Weights of a small GPT-style language model, trained from scratch on English Wikipedia.
Size: 8 layers, 78.2M parameters.
MLP neurons of a small language model. Each row is named by its layer, matrix (gate and up: input weights) and neuron, and shows model dimensions 469-703. Each number is 128 + 24 x the weight over its row's rms, rounded and kept within 0 to 255. Numbers have three digits each. A neuron's up and down rows have the sign that makes its largest values positive.
A block is one neuron, or neurons of one layer that tend to fire together. After each block is what it responds to, as a language model described it from the Wikipedia text at the highest values.

L3.gate423:098121142118143135129127142142137092099103118135132123118124140134124106139136133094094084125112125118153112121122150095158141094112106093114150123135162120142076109110146143132172129113110114172150114132117154078131142090148164152154145096114145146146127150116134107105080077098114139103171103115121118060088109152144107184170105184118134126136120132121104131150123160126142114134145142130145107171192168145132162093119076082192096105126128120163128119119104122087103129138119156105167142145141110112101147102144105144149130087117113122111128113117123119094116098184138059180146117113095136140140150101154114121090115129124109105137115097131127143122120135122109178154129127079102099111174094121098139089
L3.up423:114104101074156114122094143131113091130112129101149182105155109147169143137145152146107104088134175120168105102097134129134111096112091108117171137160116107130085121109159145124130099125120134160164072129137143101086127132136117146129085114105124141132144135138144102112108071109121133132159123122140112078139108101106132156143103184127135111132134157159146107111141139169137126150111124133141120145193192152115156133144063108133114147110150141137115123115104146097145132119123162107157134130132119109078127114112117124139121077109115116114140097119176168091125128186157123153143107128151166148149120126114168114094113116161079166142135099148198179136122122178118130148139132104118125163177119114147172101
L3.gate605:076095233133142130141145165096163134139140125131141153114128137138100146118154180115156153090128128115130173154124121159174118127111113138125136129171125130125141112097123137154126128129114119123165154128090156120110144112144172114157107153122114151135102131112124146150090118129121127090145147129121123132131104136107131167150161170133154122120121125138141136109157104132118122167075122144162179167176079172130196117123144103140145120172132134107129116131178145129148135112130110090177137124118121102130130148149126148168069096123072108107130109086181107107115123156107105158144132066114079119144109120137141100122158111122134118141119139099069147116112123133157137126078137144135125201140131128137162106
L3.up605:106113152121140111083141171126149130142119154150190133114123161136112141113117134112155154120164109142147193133127125154163112129144141110116131110189143125119114137117111116107114145121089119117149133113161145143128120115168140090153109120132120130117151131099142136151121133119145127146106137138119129130143133037172130163128137147151130141141121155148134155099116104123149153161126119122190119161158116115170157162126131122134128154134129133130119115166174145110116124121160148090179107108105100092135112132119082129124078143140140123084109116137109120145112087113115140146135120133124122122147137067145115111102122107152171102114146140106095095089144107121119154163160147129129078147153133153193079151
L3.gate643:112123115144126127103080136148122141143085123142147110150110122106121119179116125100084126116106157119151146123127145079130123108166114123097098144112154108181112128150159188116100131078141059135128121128158121129126153108129125130121120080109126133156097131130124162128153146144108132121115103143163102090129109121129119109146122098093104162158105148147113168163090107131149130121135081123158160157143144127144133147148105133112133120130134124136053136144165127106087140135150118073150125135103097121129141127094121146170120155133096185117143131111108084177109103096127156097183117138084102134163139140132150138166140133172139116114104156128130119159138080187133107141086139127085101168157100134145087154
L3.up643:134125126121150114160157142110128104096154126121142106111128148118141106098138121144102098087119079097106101195138189140160110111109164090157140116137165146163118178109155099107148142127158133121109133144063154121171121128123135112159102150156109156117125136120135176113158136109151187127136154116146153137162195108125180173119126154130128123139117100166115101121142138090090149129127085130162169157138077133127129136109146123132100130128160124099088062144130117124154118111118124102143144128138108131112125153098105135138128105123096119088108114101107139161112127156090101121131150134104103146168122144125109129117153111138116176183147148099134149124169134092128069142113138092135144170135148134145156087
L3.gate871:127153094168136169165121140101149124126099170111147136134118129123171144098169159128134131106094108115118169115080117155121116124149117078114162095130113122117117118171110136133120106100138104140107108142162119131147092133130146085141084148110108089107119109152146161136097146141130143124118139135085108151125150106129135109117116126109145136160131122157158199114172135097142170128104121130099162172174161125102141085100126129181141129122129141154079112139109136097133147111127122090103167106152147110102152127157104153091138108126126125131118139139160140126143124124111135123149192117084105122132129140195106169109146101127119117102127149133144177082108081193151154123152150113114170158135116124139149087
L3.up871:137143129125149080130125106118112071122127128120145141137128119158145100148131145126123131073115130069079108130093181164140115113187093155099107133165164182147116151139103107153106053145103104143109138147125130106125139071144129139137117109133137103119144109097090118137161151158064141130154150116135127134113155129158139169146159123120133170132140092164126115135127167112108160091090156133153112135106112083092130119095142105142112145120100113137104129121106078126139128103153142121162129123116158113160138112080122132126107153139110130112138110135116135095137109075097150154149123109085101131145137124171146129145141122114149134150131136128099098111125152132134094167129192140113136128126152071176152166
Description: Month names in dates

L4.gate272:123082127157168129069132138169104109143106137134160104151114119163082100131113113140114118150162125118112144148140105136109082128154105088095086124107166156185130118146112164103144151154119121130136172067126151102115155127168099147145145134123123147126133112103140141107130123159135116155175159099159136193118130131155160142138097151110127075161169153116123142133142084096133123144128073113160111127156082128146112120107085096125158114126112118157138095152118122146117090140161147123177136138146164128095161099109098154175098096138105120159079092101115132133122133153159157120129110144096163135136174139115131134135144103144084092128159112151102103133107140117174107090166124155141080099153158124171111105
L4.up272:102102161116107179127138121153091143181168104160121137146122145131129136076098099101126148153133110093122115162107158117124127132165131117184116141111161106160149114104137139152084141124111135137123144135129158113117113131158104119138185119145161122124122134115123120107142103118107159102166170150122119087127116103134182133112163123158108174144141124125107111172118135153140121100108139106157107122094146117143124122159154155120152119123107123105155159124139111104130103098101080125115166134095103087097109164161165130171089096099140107157127121118184156124173078089142139168107119092112155145144100155117162097119169167171155110109147128062147120103058122113116144138142156108136113089092096118156110146
L4.gate500:159158163139107134138091125094169141114106106125127148138135090107136101139143100126115109129108116127139128105143110123123134173141144105123103118125211138129137114125153143166101150154120158108116135115140131100159150106130162125120130155133121092136129119095111149068140150143095114108140131139119130174146134157137111124155091138124096110064120115145144074126155106115120176126152154066131152112143101075166123130093176118094109106119148134161181086110127151166120118104129149101106147114125166120088092103095128098165091121158149124121086148140121147115143114144123143115089148126130127139135107133096158116141096140121137143146097090105115149164169099152115170147141128086151116116127097156109082163
L4.up500:103141145180092147105110107110116110142139133155137146158109107150146171086098150115145143142184104118097134153166144132172145159147145148123112103153124103133135096132132168143114148114146078108120135157131099130103094131095119123127095141115117188126184109121121105116181106114170160123130105147125164143109154139159134136163126107145127129135161101167138074137081095106126120069074120110135148125126132159066121105146138134154123148116165125120167130088141106124182165100147126111134092117114112099167112147150128110125121139128120108091143100133124120096150111104125164190129140144121085154124118108116136123119144149128129089148138156143125157100148099123132131127166183163138146101147118142132107127
L4.gate669:080100145144123134112136133121106103120070173127162120141143123100110111105115103110124130122147085088101122092113165145125097104113122115139089144104178094135141099096160136087087142139203121147175152092120112112121114178124125118127077130131164095133135154122053130125177117109165132070153165124116134112111105112161105131105107153151079159125146139164112111120136108145098119108126143144113089101135130157143155118149150104164114069135163135147170137113097122102118140106129133106109129136170120095107109148119111101120140129140113140168105140148139118116154098105107117158159165135128102119094105107128132102157151118155142142147158128145129111082136125079123126158144122150133119118115127138118134122
L4.up669:128117120167131126100143142087136197112132150113145133148126119123125093140139135114113138129172136165123104105146133108109137149100123137148125136122102082093140087127097152140152173110176098077112117125094116139131165157127118066130148131138138100113103145126093161158179169114155149118131147125115136137135167136161173098080148153112101198102142121162096079130135095112122153121121090110137132123124129127124162135101175140101110168125156128164158140116153120127156167110075089153122179132109127119136098111163094107119159135137131151140103102129130150132106124161069121137121107160130101128138138098116111110087114154114174124123132150132127095151111181094135150127129110159169109116128114181137104128
L4.gate1164:114144140156145134143090109121096139160141117111154155145121141121115143135144102089134103123120122121142133137166115102125087111143084141120152171084123113139145117099140129099153150112130143110147156132094158171135140134142133084108124141163115148130149131141108124120158125103147150143118157118168163153112178129157137131116108135108119092122157128073137094134088099121131118124107100112090125099157096097106130201121127174171118119141159104129147100116182108123148133075182142091128159142139105156121093170111116120155136152157128115144162147148117125093137117106161116130125105152133103127144154125129118168107167113135119178150146120147089119142092120117133115108119140115136129131129108153168101132
L4.up1164:162082123174162105149118169089119141121106122125148123105125120076125093096108077104154098092154129109135109156132145108148141100138143099130098174143146115140143138096126136135122085112155101172118124142135130103137112097139125124155159117156135095151118128143121181133173110169174143140142148098148107126120089134145095105149146144128186148084122127147153125122134144110154164102130124117139124138107171171121135123116186117139091116132113111156113105124118094162142141179113125109097107123150132087113122152162131112123143156131119180148033102151125088143115121086106114156134147134079130082097126150114103130150156120131116086125133116095132092129122098123086138172129166115169143086118116115146104144
Description: Early pieces of rare names

L3.gate244:129109175144099177107153101125139108182129105094130101123118119125120124080153157134103117140131113111198132117111111134152129119133130087139118131090090108111119165118174071121157159134161141131145089065100133128099149111147156155165144132128171128138121141165128162121115137125164111172200114142104137151142134125105100116114094176147200125138134117149123123154138122171155106133162114129110120122138100189134144133159145144117113109119117134145154127132143106080111117109139138138130133146162107129107185125119138072138118100141149080157135116140096109112099158126133141120125074168143150116135137102104102115095111118125121124111106140145112117130101105104116135098105196107124135143132131115108125114
L3.up244:125101143148103126083148154133098152143104070156125144109092104065086118130143110136085131139122104125145160099155116122137121158142066146142131148138117087156124157129134104157095121127122139132137153161120107106109181146138169152125148143124124123149113127118124124120127133069111105175187171134149155091139094169158111179135117122153156087162137128120142150111080161122097159131160083110148105120170131137113117094110097126141124152127141158131169127119109107149126110114127162139158117162150085140123134168127154077182127103144123108168140091074146128104157103140104118125167128137111177125112110146138130120108113171123160149107106135097126130180103179140150119130110115103126119152130125129124123098
L3.gate466:124100134138125112109126160113103102141117094147136156103097133124148136140117169084125144209133156131156142161147152109122112158109123123101132146104105145120113130131117152117129138121177122111093057158106139089126123145082143141151117134137139170142083122132110139080081109153154129156164109161099167119098176131118133149081079127157147078122146113114145180162144124135158114116151093137131126150117127105100151110123107150164148130128185158137147107082157076114078174099137137118138145095144138128130077130147121144158128140142132128133158126090129133124119102145152136125157160149082123129131118058092134107158107148143134127134077105107138157105131122113137144104134130124139165127142144153136151127
L3.up466:182115168155115203102147111133126104151125155111143148120095094109102147083133124111122113115111119125129108134162132076144127141140112126123069126139130115122157177140136108083130122103155146104141119125107147113150158134130118125171148092115143177130116131119139125122118071128127111093080121162149156146091119135133177175134142147096128121135163102122109104096108149093125125120133097083124116131128099122164130180092149099104150122149148149161140088129107099132105141090117130120155128183125085119130164160121134138150099130123111157125145132130131118127128125138145134064154128126103160095177136115125147111095138119132116132127106093134143089138126143087135126169075182109104109133171153104149130123
L3.gate619:095165129147113100124122136163153145121132108130130134136128126070109102155115128097104100161080138096141108134163117122149129125128142102144154146123118121139170135116138095132130144102137087124115104119056129124108142128145186087194129095118119137120113084101132143172142104085132156089123132156121117152115126133085156133129150154125098111076124148193123134128096138090090136099092117099141122113141126076145105133103147127101164113129134108160135135119200130139135113113142114113146147105145125114123157132107096118133109130131097121128135109095123101121121129111089124124114160097044134155121135140148150094124098104165168149132099115113128103111108117121138151117105118105152161114132151097132110116
L3.up619:150083151093066115154133111138164123193146149140127106159117162153137114135083127147167115133124138105134157130138103127119176141130121158144066109105157133154131163118108104148130165112132119076107108151186109142082116148079126101096145086115131130144122162155100105128114129140114132121081144120112115173136108106138121169145100142089150154157158078114144146141084089120111060120160112057144136114150119116096119084159091130124112116118132110118134122123134132112121135126108119117124117087102139173160084150136134140122114105148151148149149129149144111107097116111105116091128127137156143106138156100115129136143094138104148101135126123130113128152139135107150124138151135134130133184127125083084121110
L3.gate820:128119139137090082140134107122128106154161084153162130101115113139148100136123123105144130148172156118133116099182151111158103163124120099119136189108148123206118165134138107096111114119133182144154158126121183143134147088104171122124158158130143140129139138133177145087121127124156108122191152140126153130112163141132158128168136171129129111105116128139111154117118137183106133117128143139126156164115155146115144128142136092135124100154120169156149128084125136142111133100123158107120109129151116119112115127106156147188092115119127135149126137108117114135126121125116131097111163165109098149145171098143141145110128110129153142152122154092160092115114084137136127077103137097136129145163106123126145093
L3.up820:085145095124133125096144167083047074133133133163116156104109126141151173124091146093163172109170177126148156135160128119150111143170156121125131155155110109134140145120133141108130132135162103092153155139122157160149134126163142098118165100123092058152175150142106135150127119121197128146103144109143142171133134089103137138122133118118123108111163115128157120149108123129091131154110144126114104124115122135163108147115103166163120144145107128118149145119091119121117135124118127133142101132111108113152129118158062147170132127163107103140123162136160164137129090141149150132108141091094097148139124096098105100098175141140154124140151152120141114119124152111139120133135110143119116066099178129157150136
Description: Post-zero separators; after-article words

L2.gate581:126122121121119152122137151152113145118140117108136149125102117119126161118127118117121154135108098099139122185106114122065116149139115135134143098110150150114131142137145070097117131124092148154086152142190133159130150119104118120126160116141187167104132137150121153056089145150093086092116109097129115135127144120105140139087112149150124107120113068144121087135111112142085124148157142196102126076130124095129138144127154125123110157123136164162155149096146105145152106143096126125162177165137167114198073135133148130115097114112137146143118120117122129133098074137114167144120095165082116118120119129117122119133136143175132129126138104103133143157108127099126122108128123132095095133154138160124109113
L2.up581:152100111123146155127109114121118119126113137094145140130140138129137149133123117069092141195143139124158151130153116160144135118135137126141094093095139175133139146100089149086164140135166143139091105125102147176130154118078125128097134132118115159149121148123145115134149130138117119126138156144147162113140154121170129137141086142149108095123113110109103129152135093104110103135138154151097118153150117098127143169145131130156120117140116099145156091123143084109129128123147110143162144130110137137160103135155148122141154101177127105102135106078088133170110144123138155109161136160124139135148142120091156127128154164141171107121116096122098110169117107119109150103142098156079152076144144095120122118
Description: Sports stats table separators

L4.gate88:111103163112150131116068129143122141109131150140159129166115126150140181127168087171100137121173116156104106099172132122109132154127068085132132174144085106101142141131081137108105131173142161095088114131113162150125144096124125184148113116136119114192104114092131140186144098137121112141124102115166124127119108147142167144129113117113152150135171075130126133137134138128128127153143074128131140113112127143128131153149121147116132156105183137131121170169137091149135112131133121121152139114116095130100083116150156130141165139107129111140145151122110150155125130086166153143116083118153134104141104115125058112175108125172127134092136158162117147202112137120142137116127142129152126133114153149117118166
L4.up88:169128119155094134107121160125129143130124076094115136104111161131120119110133146120145146125119170112160166087118119123132134124110109166148114134153145135156117118071114127118142155156170182133174144119148134130117129151167144080082154092159157120137106147107155093131107185155164105127139140175132099158165137131107116117120168127121132143146126121165115103143127144152111137110122136079103129125106105150102179138117116135135128134125082136109131081121165105139105161147123126103150129150171115163146135103115109125111115123107120098088133125110127129128105152171129150151149119176176115108108173129119157116124141127126108116153135138134119135148158119107169148140091136153073126094140125140119113082
L4.gate152:106160077133146105118139139123107113129124108120144120113161142121139162137142113102155143155054188126102135099131164172128116148118136124089138149115122094166122168166170093121070124124102151168186122146119073121134158127147143164120127110140118195127137125078138126086097112118095090142173133127129118135107142124112115139126118164096129129107149115122148102132145108088116149099111153120162108140127122107149127111146117116139112082105119095161123104103130113155149170140147114136134153139133133090082135138107103150117060081146139095123141110146159143147194160137080117106124146132078151100137178075122124176107123125174106124128105114163169142110144121146120123114146116167167132137147118123139156068
L4.up152:111115134119111157106113121107101120156144104133140128125130103103154128110089181133137136112128140136153108121138150123141125127140083148144112173116135133110125125107147139119134150168146150141164108139134110105139185140135135155172113132118146152192113140158105097119109161157136117141121133102174148137129162151134119174127085112148107159154128134154069105101149145123139120127097066146131097132186162132170133140138091089147113130093116115126124107130125141159112106100126084145123093123153122139100150110130146139114082116151126097154122086129130153119085125159125149096155141142130115123149103139172151145146150156106095154145119101076132121106128125144138134141083139149161111164106146148128120109
L4.gate340:141089133137129144196155132110118114139116102100143155119101136163112089124125163146103090160084161209144141087132096106106161118131068145134175133144091127113104101148150134122184097162143173107142176112154133139165153118140160161145157139127097143088144098114157128121101145166115093143121121117196128162117104103147121130133136150120116180121122121103103120123133143123113113160165127132151140118115154120184125155136160125141109098132101147113153097175146140083080156199123124146180085162102099134078109124128132162140109150141064130135113114139129112133163151163114167134102124130105128048151147150099181143130156116167133129138125131149152130138149114171117154185107180145124167126135133117113132139
L4.up340:141171180142100102139115146117099121160146170139113140105133131106107107148168051081150137111090119147124141133121166103126095139142117121124125121128120142180142106125138121143086121073080120107100133111138111136139127121140113162144115161094146111109155132116075110091137146102106127097155149118165133137113149164114141108114170132114129120138147127138098111096116094138077112115111118111154138104134107137139105197110143157133134195118102083161143091141101090178142098121137135109155106164122133131140151167090159113128099120137109134146108094094186182098156167125133139132117141049177128112104115119143105124107105132124085149108131122113116139107115113108130202117105133116120165149076146066110158134
L4.gate1190:110133168185127131112128169143112115118147115114122140199100123131120135097131128129076109126103127126112132088159094115186096080129090142118093152131166104209144126093153064128137106126138109133117112098122124120117157135136144107138130113139166145151117144216153097158118137133095148163133129121121108137142110125111128092161107140152168128136110170134108121159085156160187117103146119105128158122132154101119111112133110116172140162128117177119116156086139105179106135130145124099161097144137167169112143133104114063150187138134137087087128121117098114140146122078167125115119162103136135119165172135152170107079115149113113121148164168105154128134120111128133100142141140135125160122114103091131120124
L4.up1190:150121119131153121147132134110145144168102160110121102107186137173118094133122138110129096126110147160150136156070118081095148149165110165125084110118112137103107132133134120144103167149136134179112169133097141128135153160148142168134122156067142146123134147118175149112120143119128139102137058094139097146105116164126143148134120130116117115158132118104121180171117132135115084140151179164141076166142126107171095130149112146114106129123134104137124151135100130099142145136131158125145102137115140129124134131138154139083069138124116126154120158094155164106112136135139120135131158128136134139103135106145095135139111120118157141121131124128128166141130112128162137106129146151170124131115136125158175095
Description: Month names in dates

L2.gate1067:124102145146102116129114144116101132107112120099131084108129087102133118144157172175146141107104106134144124085074158086137148106102137097115116131109180087117092124108115104105171131126141156121135063132161129132097094095108128110119109131130132124101120158120111153114131117130092101089143159110117145124145137124136149130164121103130125165200109128143146148150115118140148133130122151096158139101105130136112125093140122118130107176139100153122138137147156154122152130127126178115138109152086096107120105142138127174152102137166104194119122103125123133090137103127140115203121096141104137083141143133132165153148132143174180122105115139135141127110106110122179130125150163127154146118113142128093171114
L2.up1067:139163145123133151105104156112121146124175145142155138116101133088116180145171125127130106091134171089109116120101108119152142145104133154138098106119153116165136108171134107142129124155095168075154143117128116126106177137093122160141139154127144111113062119106082119129125100126143126113133128132106148139146127158151121078205066143143188169182124142153122139107149117130128161069127114094132107145133136096084150109113103096136116135116166146117132148143126126134145154119114075102113121164128132143133151146124111121157114111144113143143145103094100127141122129148106099160138123088081126120142130160130117158146111085156116125102115150158146138112087111139171128121097105097166146116139131146174161122
Description: Dates and leading numbers